python train.py --n_layer=16 --d_model=256 --n_head=2 --n_kv_head=2 --norm_eps=1e-05 --qk_norm=true --parallel_block=false --init_std_qkv=0.0184 --init_std_o=0.00326 --init_out_by_depth=true --lr=0.00264 --beta1=0.9 --beta2=0.98 --decay_fraction=0.686 --seq_len=256
MLP neurons of a small language model. Each row is named by its layer, matrix (up: input weights) and neuron, and shows model dimensions 32-127. Each number is 500 + 50 x the weight over its row's rms, rounded and kept within 0 to 999. Numbers have three digits each.
After each neuron's rows, "fires after" lists the tokens most often just before its 100 highest values on Wikipedia text that the model never trained on.

L5.up370:460570469631457551526496523516489549426497572603497473427552544504472468478464430560457461368531503571510537494501404538479458538424574489487486571486553485542471444562570498458583501593535579443466407526474546508474457471491598542462557534565497504508518430522539460581450371450446413512
fires after: "al", " At", "us", "if", "as", "end"

L8.up738:476480474550553435486605468612504562446483501540522472503523507491529476450521568450461516494521541576499475529522498555443386579452453446329531454479495491529459486490551441425493540417536525574571525438486540413509458616572475517518509490473510513481524489490533491419484398483509531639
fires after: " the", " th", " The", "ent"

L9.up168:617472434535546606464506587392468464450478415508529461475447552524521463501513552546463486494537469504617503496530489451449486568513468525514446543514500503646553580578471482446508547491533434475534477485593614462499409547515406431511552468460536490486446640395481470449513539480527468547
fires after: "==", "B", ")\n\n", " B"

L9.up162:483529542523493460518402544451574531438579531502440450432621628481575507536361499498614537482527565455440459567500437532478463461433558417535467529534479583476517458433456483496454606478477524515418535458576543454487492449509488494507535499414522529501500512403456558495521485529515508562
fires after: " as", ".\n\n", "\n\n", "."

L5.up771:535518489582501443544558585483500531498491558479535519496487485501471504505435475504411495447535495545576526433491492469454446399449558505446567470496448440514455512502490528537486588492581441513510560452580469442458452568551398439486436459475457422553418565456455466556511442476379509491
fires after: "8", "9", "7"

L7.up845:547475519529505444441483545498543478426511502534438492401501406440525442476571551427436503515537463547430587446605524634477566453453421428485447491485480458499504519451475459501474480470480488578504454531564518550494506473516472497479466558377497499567517671426517495504518581476404470644
fires after: " the", " a", " his", " The", " l", " p"

L7.up108:449494498636458465543542501505553503412479562556462494505415552590495529429519476519438474469532501518464474451491554570574563502540509409529416520488505520513571441455474429434515520493486396553572490420536444504546482496571495533448479455517551541462527552472551521499479505437525511623
fires after: " the", "0", "p", " ext", "al", " th"

L5.up113:478466466456567471453508559517511551440432514504540420512439430564510455533481461587590506495525331567557531550481576533395518514563483530516513518522477498445529456544487400497443531527452564430510404577504495539511482533394517480606464506540507490509461510440498510438566448623477480385
fires after: " in", " In", " T", " K", " sub", " for"

L4.up714:501514499520470530486505520474505396441492516418557545478528465530588510488422519537421479605540471540534520538493494547402427435496540499450492592440429476648559479463516511591484442575496455420460526453508522423453531551448530580433528496510472573526399499491492440533437543521525477603
fires after: " S", " Ab", " U", "d", " F", " O"

L9.up573:526535559514522547393493508543432555389545441504431532473466527495508424536427404539492522503524452514442541449527555513469448474430504393501430477577489498506552512439460479448424551474561496474578524499599560558451438540487463434484480474425568560431551508483486505501433451522523498464
fires after: ".", ".\n\n", "==", "\n\n", "-", " \""

L12.up198:446448469515465562495455516483531608453482536483557383466535565448549519464457481503518492516521554456499511447519516549527492528456488576588421494575514553501514456512484475525417437546415482472524451545529578360553508478551521458567577546565564448587503586546474583423496476462542518491
fires after: "2", "0", ",", "9", "I", "o"

L10.up244:419505464433573571506504493382440530449537509545464459423478534607478530534458537520519599479433501490362555464473566525482457512489532510434506485549465491562493575470515433418434568558476438450510386505597510486505435548413462532487559574423594520582511523437517472541574546488492478416
fires after: " the", " of", " and", "er", " de", "el"

L4.up243:468583452431575516524405598405473529479479454529563494523522482568403448502520447435548492470541494496509562415457538537437535589486487544514479559466515510538502532487581446535511478576420507477490516536595436506454537506541418565516479499423540451618568517472487464486518451496493507552
fires after: "ur", " U", " R", " G", " J", " Aust"

L4.up395:456518478472506536514525551452495480420431488568554568485514401570559555435417453477536448547530515572500522512570501533462524578535519477463518452580587486647487476465559593555472484525490522487448537503568524427539448445486528511445491469489485465535489579391439455478588492493525461487
fires after: " A", " Am", "v", "al", " S", "A"

L13.up24:643531482560513513526479456459449509525544494464534486499490448564455467524534457484508639472550436485438580449547384474522574531496456534567526467505500508493462558541605526552501531479432503486564481435486509491422422517531550504523553425449502507507432524414400621409501486471501459450
fires after: " ", "2", " T", " A", " N", ","

L5.up154:419507549519493526439398499512540537519485475460505511438562546520485557482530618465488545581521412483515559458486547502521671569449521425456529506432531516495532610542392583405483577628576472483552577474498512503473525448524482465489494454504527431529449461482469551531470451483492428538
fires after: " Con", "on", "o", "\\", "ch", "m"

L6.up245:506483506455542490441457541561458483489518552530491467550508463592499412536467443612487421505516505572499566542516471525491481470495566429421484537511434504526552578522479419559461528527490514400440448460507581483578480473491443480501459563487351471551493557456447531432537487584556443550
fires after: " ", " Ab", " al", " S", " sub", " ab"

L5.up66:460534475505460458511559488517557473504527496510441425515577407503548474480485537551462440527517522503477530540433439470487652459413518443476346549462461438515503434490569520471446586515321523470520478460524495473495510464488545478499476378517478530524522540485433503487512534527573457499
fires after: " L", " l", "s", " S", " resp", "l"

L13.up855:528511448538549483445531533564504409538510478531460486479480571518464443438530549487491576464521518515487555503586472473418521454441445458463571477522543533522539497494555592496410458487506588539560542524523526562548532523453530521449434458442520447588560572601516429520465544548516475509
fires after: " ", " was"

L5.up594:490460436433496488528563590467541472570503536480432455474541568437495515486399452509455526511542531624468457600540546507574536505499591368443465479493557453540472405516483471523426455530466498433551539465542551531395529490543530563458523529494553481457507519516486415519492519459500493583
fires after: "os", " v", "j", " Ex", " pro", " J"

L8.up471:478467392496379500501532477531538472429577553609435428542602466458589505485458547515533498462524389501463520480564470498492600501493511511477416550521608470538550530474563495467478531464462518423490440469514546426540466553501487606514502521397459493548520601434487484565516526488481542503
fires after: "2", "3", "6", "8", "5", "7"

L5.up860:449484382547417467426541528412526466500510533521497529514520506535468484433493524470483563482529526603458503453505492588482585510587511515433520472440472374555480578512441561537539519485594434552513477419509523423481477516545532486477445435567516464494527673550510450552616529513449505492
fires after: " G", " B", " g", " Fran", " Bro"

L9.up679:479431528568488501607391508473580524498495498562519472436505511582565447520484452516458606356526529508397534533498491474490544419514569372493542481477548544463474545474479521510478529498504459567549572430559555456506442488564502481486547459499555511461492507497540441408435527433463538452
fires after: " United", " the", " U", " World", "9"

L8.up768:496558552589514432502480540516502471425424503563475516432526501487467463510506484583483462508535441536557574491511537491398492520471611511441397450505546584458635518517518503469521523567518428594421523546493474435551524541531521495520508441446435466505629568554491475558481440500457513499
fires after: " an", " An", " there", "re", " at", " in"

L7.up674:551546480463581515390512562523542421445375475435479556475612515586447492515519522565388484506533467564515455393481517560551433552519543556466472610508480574518463515490516522490490531556661501540472550556477546494490499510512476487510516509472499379476410478481483476557442425448555415526
fires after: " al", " Al", "d", " Ab", "h", "le"

L5.up33:595523412483499521586499556514530504537490541510443399493482467520549539466450351506422452499533505468394515448481468496489529608520432493566463497435556463556481566595457447542556475565559401592511565507525470449569476503414530510510507531466415466509483511501533400460567521507497546555
fires after: "0", "k", " l", " ch", "al", " Gl"

L6.up793:472556461511441461528555559529623421421536557439400505403539465533552494424419394472594589489513515557453516461542422432517542535408556555559488545491530494462480550504584499413547632464574492557472475515563612447475516559536441498454505452571499540512546509484483480474456556562553449467
fires after: "\n", "===\n\n", ")\n", "\n\n", " ==\n\n"

L7.up413:542474463532505448436498497510564399476412512521520497494489503463520478473516545455538503550556484526435467406572440598540474455513490443533424553501495539423551548473448473551340592495485518445476554549410593561611500519519517583437478509451493519507481497522463531511490516490619482535
fires after: " S", "amp", " h", " him", " resp", " P"

L4.up892:495429479552521486531446492536481610465588543554400508522561509559459469492511417548471486493547462531476538436501474545515508542463472482519454554511522492606637457508575497512384545501542451560517385567521567513501446521530445533513430579455438534486483532492502535468399538491492445459
fires after: " n", " Cal", " N", " al"

L9.up376:475575461539540482559484536574580504456510459438517523472467572490580540596562463569629541521542412519542552483500540449540480457502331585369452511528489580455591386425493499551474554428498525561537560507478483471485448539575473540518472453467438456523641579475440409518522558560531483436
fires after: ",", ".", " ."

L4.up288:653523520546574453569539491448457514474540507514526462550471540555467552510548424617474592507557390543518474433615512515423559456470449436589588499452587419589502560573567430610521515625572440513475469531526502506470562473492570526502485436496485514513522548381479371533524445555433498471
fires after: " F", " (", " f", " the", "et"

L5.up258:553510481461594533510439565548535547395479466538385551527561498515559457508449394533504512502518537487408511495453543446424456588438530537484417540538470587511632548473491498516532531491469519499581502512499491424493457482508500506563496428402485416475557519493472493431561484555487454493
fires after: " to", " work", " t", " com", " c", " or"

L8.up8:396483525450445426427480428461481490503583543528444553520554507535561457511508434509478577471523467500552495502605466561534551460533528488459626440489469605453512575499397451492531482551464481479479422512579549493521475469403507509522558446541499516545417552489514508432548531448526493480
fires after: " b", " B", "i", " con", "I", "ode"

L5.up532:512558462471533539414529585439504394577519496424531541492465453486478490591535418515545485532546554533458529490600495553488552564544520451544499412544500484513485572422470603623523619444595440519508422523540493441526515526468465578587514531525517480468544610432487546440485615540553481504
fires after: " P", " con", " b", " c", " p", "p"

L4.up240:515510428495512486402459549500502451485480480536471616501498498564460420503527512576490435454546404527599511451541583497479475542513550472656455572500560468570492471457547472481464453514518532491469552478510447501515541443455562490479404515471551489568493535449520520482436486578442416566
fires after: " al", " Al", " Cal", " U", "l", " Ab"

L5.up71:477473462622466524489464516491518464440485520580479397465489471492442456443504511527441540423538563501534531513590487487465510492565514433479478494566572413543537534519508500476551538522569416523518462510534426452463444497481523538510366470563363472439543479452569539485507432591437493576
fires after: "il", " w", " G", " l", " n", " C"

L6.up62:549493465553523454527527523458544403484443466461457553345492416514593445513452460497549529612548473539470511471439438544493611443448544558465458616502467528558479477455495411438532485522454495440505595530552523435453524489471514407535555509591478522536473542434460460455523516579451446479
fires after: "\n", "\n\n", "==\n", ")\n\n"

L4.up684:488593522573444471533487467482447477474455514584478471560519560510538453475440392558562440472522535447388555442554489515449497552506502570419480557452555505534479460490474370484503462438444484532537510503516477445502467372511494572506441535433476453495512551521516559437472537540467366495
fires after: "ron", " le", " R", " r", " L", " Ch"

L6.up715:502497497483513491556423563491453478471521565585493449470559472507488476444504368595518509502557429634505519473446499415502552459435484575529579541525548534449543548503559449533523494580502481555537546488455543477484511405456445540558454508494511489592423518453554465567565468556514415499
fires after: "2", " w", ".", " be", " f", " F"

L13.up335:509528519486443483463514504523491466522535564428431536491611423455535470465528451492561546440576476496467568380507553470504518494515543492497562489444630441537538481504532476521505494461662411516593410544427513581574524505470518465532545554441500525451575529535485529486537516526467512562
fires after: " ", "–", " al", " the"

L6.up737:511512536455477524423513538447467514450462454527440510462482529511475508483572442494420384548536549473426579460588482528383502552480579419549461575516496530501534468509508555439484523461595478531540531463500506558382469487465438508590513543420486506522622498475479464600487546465570511526
fires after: " p", "ron", " P", "al", "ak"

L9.up276:619526471491470525448515439460557506502447525510462476497591475439508522562446421509482550493534601508392572497541443543487511576504422518497550359488524523575437506396398469575534452566464452452543489490481506507592459479589582580522525477495552456529542501468423493474514508550450522503
fires after: " f", "ord", " F", " for", " b", "mer"

L5.up509:474491493471555429547485518434549456476473506510537424521498520566492570502441479429432442501546423473498551502500519612488560530487506479456518532602481465616529494506481513504431614529487537430513475587562478529420560493419437565438468426428489429482486555477509442447543529459520446478
fires after: " P", " Z", "am", "om", "os", "at"

L13.up83:497490370467518526450501555452463562525465390486492447541552458486466435469532475541469542490553334501550584483436474459527567580381553513563581551508545468578533573469536419464468512491526462471520502532512526583468512514546502448582507472512522535418494495504494527577476493482422419440
fires after: " ", "-", " |\n\n", " the"

L5.up164:503487502413496456528467528542528546490457559480565538478464542517469597495488512500521571460512553507483538553524459565512469476444488492399467436514598543498500484511496436478611590528484494570500460594574538479500473546478585631496486399466499499547423497469497485493527471610484459544
fires after: " an", " the", " a", "r", "im"

L6.up361:485608440548507467602493506510539471437562467538527479521456478489510526505528597439527571475527469529486560405501449435536504513523510431381475492455476403571345466501471458533503500443584407622529495509506475536477484559496424481453539471468463481559458495473512468612558475475496536415
fires after: " Pr", " P", " Ab", "at", " pr", "um"

L5.up34:542488484576567423512467548548484503473583553503525439542515451592552443514481451490452590499517465471436554499400520489558495530507512403455546526438478529546546444416476435537487558516486376597486459493611456522551468514521566468507539469447534501498406539484472518464512459471444469467
fires after: " N", " n", " sim", "u", " Un"

L5.up523:486522538461527500483366464443580470426488506511459550538441420458580537413502571517546461459537462603491538490423541501458532476540568460429480548533579490531501490499531539518457516588509559483509527450543561516416518451545455531520480474471478499464639508416457485608639435467458467492
fires after: " sp", " ch", " Ch", "l", " Sp", "p"

L12.up106:487515505571504504548584558477417461518526554557465491428509476513492525513409498462524533520536475501470486513434556504439547432444560516542620517477468521517522543492508496520525527533444468475478498454482503436467547508413529432534527362496554459415549488455501528559454510594494493583
fires after: " to", " of", " and", " well"

L5.up375:521488439457534481551466551492561484477535523491533401493487497502510400403531535530503523486547388483571478530516464458423522420457547491567548524524496466499491490448411572493503405468523515507487492459544555432510539590464530410484558479456593447559515496443452381488558447431423550529
fires after: "9", "0", "1", " U"

L4.up895:480517490443510500447431552488504481520478479505430531522495528516530532502404484460429475531555501554448502547496547580464541456439538472405465501550520457488483571492411530524445468453499535471518543467564570473425465530535512554607412500417500406493557502443526525572626452525462482523
fires after: "our", " t", " J", " j", " pro"

L10.up275:444576485497406453453539510550549426465562579500524519501448453444514549470533505546467547465553479481524555502618559514512515478432533529558501515574571455537491386480454482493546523450521415570524505523441530584498552588453523451470544544466507418480451562466667466466435461437380537550
fires after: "2", "1", " app", " pre", " Pre", " the"

L4.up188:478539462440485566474472572525502461473379532562539515592605490510517469467546475444566590477521480542487543526491405483437578526418537482448488470462540463516575522519417566540539476524505461450475584539506502460489467484376576609531477418548456552542482595503577372470470423498565462542
fires after: " S", " O", " Fran", "o", "os", "as"

L10.up270:443546475428590504498475521476431395481495535448553472528548471550589419521469502575500509487555450499540442473494492523447447542461436461447498455502517545641542550515429517506510483474559517550499467483520521515500475489590504554565531466451548466538458448455538530432623455495517494459
fires after: " ", " ("

L4.up254:516528461496478465402508560451507584422468486490469472515528518468489445411482499591408495585554512484465420385509507518515596502467476466461486548413432378473591571484417457531506554497479427447637487449527498552540553536561536443525537445508534366514525540536522433520595558533503469547
fires after: " Mon", "on", " con", " Con", " part"

L12.up117:553528439464479507436576517484487490501552507544459429492540505585511522538458525592452515580530481551496501481473528502492578468511574495469610443489512541548608484458455423513437451516496552428585516616600522469495528563454513472485407455536489566445531518609402489513574555456483495508
fires after: " ", "2", "0", " ("

L5.up377:546514487570486468542539524430537477501551593491548493439492531484560476530497547482487549465539524450528512501640499449491468426528425481395580497540423504587389443485471420567498511495455456588456483498481471485553474535460537455462467499407452400513496536470559554538552538496519476623
fires after: " e", " E", "it", " ed", "ep", "ad"

L4.up719:474546452474517485457412473482524480544459454450465582480547496456603463513438511426515476451558547588473486527438412514531497431415585551539531496523495585452475463598418518641497554563456489412615481521488512481553427509476521564527504502490524428530423447509566585599578453558521446482
fires after: " dif", " dist", "ad", "ail", "ode"

L5.up388:434574450481461534519579536486465575439425472455552494469536623583544527540493496576566549482534507476538506455540450520409538494463501542455495497422478484519566502571525512502552551493524540414580414539515573492436533554524498536456474392464598443571518443401523521556601487523415560556
fires after: " in", "b", " B", "f", "m", "o"

L6.up328:542485402529500587538424455515565416476454455550519492526573559480522422519514462517435433438571458447524548477449547501498469416464578542440416619485525555480530442543570486464510497622436525525612525513467554482459413482478477498520464438462476557483466501498485474541468386544412412552
fires after: "iss", " p", " ev", " j", " m", " J"

L5.up476:505506467481425492513481628403519391497524490529451451498577577478570472489476510533434530445512500504483538568506505518530603519501553543469513547533475508542487566508551522552516455523468466597496470469501450442485458481531435527430502530550487486533446595451496528480618422571467491500
fires after: " Y", ".", "I", "|", "\n", " y"

L4.up296:550589448531416464500588476532432514439433549542595495485491457555593554462549458611589436508526446522399580431494531548397562540407504542390451497502520476526519496509519453548398464523430463428518548516469441447542474401395478474561535477435476510531509520497559481504483487555454373533
fires after: " R", " f", " le", " J", " T", " r"

L6.up571:434469454537508385450519550489535459480554548502514491435449531543546466501545542531581486507529478532432454431456480426480558504518537384424449464482576482528518453491474468491416479568579466608542442488644531437423443519593422503476549560484502511496568496521486502570483493430540495480
fires after: "\"", ")", "cted", "ten", " music"

L7.up332:653535481518463492554582479453537494453535542538488377493474547541482533515407501515457513476525435492487574568552500427503471594480451527511496447487515498535523550506436459551505598537504415561498533450521537459549474485465398551487489516540487547494472599454481483484547474434583417458
fires after: "\n", ")\n", ",", " E", " H"

L5.up185:526515414498515351509489583493534476353518560480488439488620594561520491507579487493436536531513569559471478437542461430413456581494513510449484518529544478505478525471439457559548472510411510583615436510549485546488523526426425470530410513539492406541456489512541430494475522576512452516
fires after: " m", " t", "us", " ", "re"

L4.up19:492558465575524413468430567474503360473456466603553508471494481517531500535506457587479497454520480418542542533488384502517568524495519467493431589459543511511494560548512374537490477571451512445545468473544470536565470499503477446487529500518487469497484531381530505595507457561374465543
fires after: " H", " O", " Ch", "A"

L4.up556:469517514433480557510482539520542580457505431491614535356545542586571426464484533494515577426523505517450443489538466502408505454431519491505443505508523538502515444565456591473455518482452551471502494543511518397510426433506521494673514414449535565512521456427431491505509551440568540524
fires after: " occ", " att", ":", "ot", "ate", "ing"

L7.up233:489465504407490440547452487538468562466524534555415431484533468507530518462581491434425583539536522547562627538579397536472535497489528544526578496522557497506539455448470544500437551579608481491512522575497530519580482495507546498396442471475453500521477550423499542507518494485547479537
fires after: " C", " D", " B", " L", " dis", " the"

L13.up517:565479517494523413534439489582455489464527603502518548504544552492613498468543514555470524337536386505482578466568542493536489504533486526484470503538544445439462455462523553508516490488571428583605445522492424465439380510547556554543433445477478472538560470508584407465405385497446539583
fires after: "2", "1", " /", " (", ":", "|"

L4.up878:444572498445590481447506523451444456496494462561480467516516436553524581568491542471494642606516465565456499441554568592481605504499564566414479509535456538480453475486509454445458546532581568537509431454526513440448490437460510553480494500501512458542551587414448489478512480582473455528
fires after: " the", ",", " J", " of", " by"

L9.up853:533530466508551534455524496547633482351452528493529467468499515472574535536520541509524551454531510523523508553511505486457449544481438459459472520443485461426449490499559405492439540496513491609576563438520453473486429575524453531526516420442508507455473575446472530486478554471477559469
fires after: "\n", ")\n", ".", "-"

L5.up102:519552399588455456482444562543566559586552588559546482478483470575420482464487479614521419487534504502451555542469545578498471463496511485455539548511487448527539562486552442576483462531529538542565446525559506462482514557529472510455508569462583396450495467455499447596451407580426449580
fires after: "um", " f", " a", " V", " e", " Gu"

L5.up870:532486461451542505473552574452542618448526482439489531472536602660505415446564545441446524489533395419488535556495418561493562442473463554465466535586504563563534479542490553553493532476548528517505418481456492404513497501509483491561460437504555461504425588473525547518571575512550396591
fires after: " e", "g", "it", " at", "\\", "om"

L6.up655:451495500425470445516461609493474470526493508461491413510481519501510508513448527477428521516541499523444466527526491605535396566455558389517527488448505470532426415479520583584538483552450498505550433518486502496474517460480430539533463487527492504543440540456544526491539396540479426488
fires after: " |\n", " |", "(", "G", " g", "S"

L5.up677:502502448407597436534614514517540533489478536540545533435478387542455547485551542546593581482507457449516569559532428492404572520476492459552457466587558599457558482524544478567527536522524532461537477524393498490540455538496525422454505337503402494580507556487565447516535399592429498521
fires after: " in", " for", " In", " at", " but"

L6.up119:489496489416499455545479589541488486549510523490515466453520544560550467575414498454439583511532481507580521464538536642470539549486479547542551441567444508550502561556486543669501563536564436412455421455487542526433521486557559507456514488475494455499537518509446389503624475498531468521
fires after: " B", " P", " G", " ob", " T"

L7.up614:466541486515495574437487578423520461504501470503419454523468509492560522536539503506543473420565353529368568492466521485505519463507509565502450567483494427546554596411471575484559488508597465553485590527549524521472467473443502486469500496591440482468479522497431476398508461539462540455
fires after: " O", " T", " K", " S", " al", "l"

L5.up384:586541501564489525430503469487558466546516444527544539480516491575543461508538461533493447526532448561527591420573475468434572532509547441518441468443611399531610399537509532557441468448418444505564540492464473495483504515516470575431524479522537578486456519512433336515523489531558435511
fires after: " in", " O", " f", "n", " de"

L5.up753:545496489561599464493478525398520590412521515551387483499534511569469414488430428430567499437543530441520544456497449490469596449492601531592552553580496508484377530463564457486535574434535514498494569547578539442482537450436474414415431519489552425525472559469485482515505568550475487441
fires after: "l", "9", " l", "g", "re"

L4.up510:493479545546486488452443513474520426514576565521431487525553513531567482525509466520488493501556612606377546521463479555466499565431503539517494512510547508440553476386486468511494559489539465504554558528440433547550483500492455519559486459540564466511526484522452629525588577501436453431
fires after: " R", " T", " Q", " Ch", "T", " l"

L7.up317:564507523558461452495450459461622464443572601460493560508565545506478435532423561397536476497505427517580533568539529570510459461481552461532510467554567550513527597528508459456544565445457531494534589415549553462552500527531440442461427505461495575522474577464498565520473557501474453488
fires after: "0", "y", "3", "th", "5"

L4.up864:535494454508489438559507546459487572512441558430501406484518479472568484465535499545470444435538522489558569490605509509400468586432520504479522546576556518596509476481591474601555563516477420678549533487470430435579498506408574484479498492522404457502548467401499521545452460535403426596
fires after: " l", " L", "ict", "al", "g"

L6.up581:510561421582451546461563509588597554487503567461515596475509532484468566434477529545460488409519485480479516511494479501466477485456518499482499615497551532519613447511521453462463584411478433542497476524570529465540545506505531546404411523528545513505425528476517343503475362536551534524
fires after: "a", " a", "u", " f", " de", " L"

L5.up411:537582404514528500523571566427572578576491522480566455428516469538573562432570473409429514571519438463528577553447459482471544497490450494515498559492491488485510552520480493542552516481524444526550616500550419472469425503409527515515551404570546445507452504549515486551478424443482444501
fires after: " f", "um", " up", " V", " ex", "ou"

L4.up197:539535544444514528425473590555541463459466607513464462481543501529473471379462493457565458486531511523514561444485454435497506546511582415443613586521581450468553469493453464470521457500491524543519532535514404475373585483471514508588522440527489445561521524469579425531436503488557421499
fires after: " ro", " l", " rec", " r", " ne"

L13.up750:521547546605559447466533477496592517542459570485478426474448491548451430483524550549467540482533556530469478577509395560423419526439490442515470501523546517568651541510425421433411452615475564503460442492562575462591537533538511489543449534529444507498550591417479528350425546469458482465
fires after: " ", "1", ".", " $", "5"

L10.up755:553507460582510478412485479494582510490490565474490497434459531489466582518458512554560547548546380555444555474486488559504504414506536465374459506512558452566506468424408505523459514587599507544478468558577447515516523552551453521520508522502535514637473484466512470530497519483384392520
fires after: " the", " an", " a", " The"

L4.up548:426536502408520475502452486439544493449515503520463464544524465556599496503517538407478442523575582531349510538575462523514492507446526473511405479384516557588473499450519541404472415513485425492484570491591468473508483554481493553424504452446545445484572518462449497549545498598507536536
fires after: " sp", "ch", " l", " Sp", " Le", "l"

L5.up542:552500490523498493555502544493486445489551539579503542578529575490514429561333472463574438505528420466470482355485469510519465633453516478530496500601419536575550496520424487487488505481561411505538546574519568467475423483478494475574520445450490484553402468429495522438478518530457445515
fires after: " t", " s", "at", ".\n\n", " T", "ug"

L4.up668:457490466544426519600493603469552521486500480577464474425505483487482506436539483481485504468546536527487538447531530513437504572496608579502526517493526515563500566361514482601465533583486581516519485546519570412498533479467628469554448479540473489586548504347521485361452461501480445489
fires after: ",", "8", "7", "0", "6"

L10.up324:565455414620579456480529491573559471573416471499514490499537576540514452513469464486470529483542432604547522476545590450433481413422500452419544444482530456631465515468513496540542509530509552664541404458511560502518478480453536548509408564510577509500476534488474397399466504431413501473
fires after: " ", "2", "ed", "3", "."

L4.up699:556533475587447518456556517473558432495508554606469421512534443520516524514532498506416486524526529532494537536528452495466540460486568387398461499552585461555475492532430481547432575499436453532489504583533541445562457517462523496446505554528467458528356504464556519463450364539498507610
fires after: "qu", "un", "re", "s", " Pr", "im"

L4.up740:535489460583553422495436463441472482480453562545454465565466506443463492406446520514580532510533510444468557581587510517439455570471492458550496452548517561583533508495544466555480512454476460520506538472477588495516526503570481457571555555564438492540469589466555469510533497441463490518
fires after: "9", "0", " he", " Ch", " T"

L7.up486:430515485426590544558477502533494516470528481540517530469520537492468429479430486555579591429515531493508489567536486556557511544440492505523482503466499470539484447585459489442529575591509482476571551502550511527578553434414505516555564425450485389579490569484508452464559544506423553481
fires after: "\n", "S", " b", "s", " B"

L5.up65:519578527458485478493426524482558508500505440468555528514485458610524517548489462464517511471515456502491479500528567477404597515477447517408439455576452533546493516543518516517466420484475474502455512510567561445444489499510559537559501275476446500487498470449489445468435511513611524474
fires after: "stit", "rib", " in", " In", " I", " M"

L10.up494:509485487471555546543480437563505428474505464599496458424494496520457456533462498495601520383528406499494422430558504466437533523462469489466537493569375573488498526461539504539514551470473479396531468455515469453509490574498495467491460402499431448457558545450478514493488555487432530463
fires after: " to", " sp", " n", " c", " p", " that"

L13.up604:479551488481513507371463524483536464496509454490430511506561556530609494582375555468525479520539492531466539532488534427450572574463545545459504535429595492621498490452554543452508455462626469414481517528536649474522504471533486534491541495427593536540478532519500513395538515498527515447
fires after: ".\n\n", "=="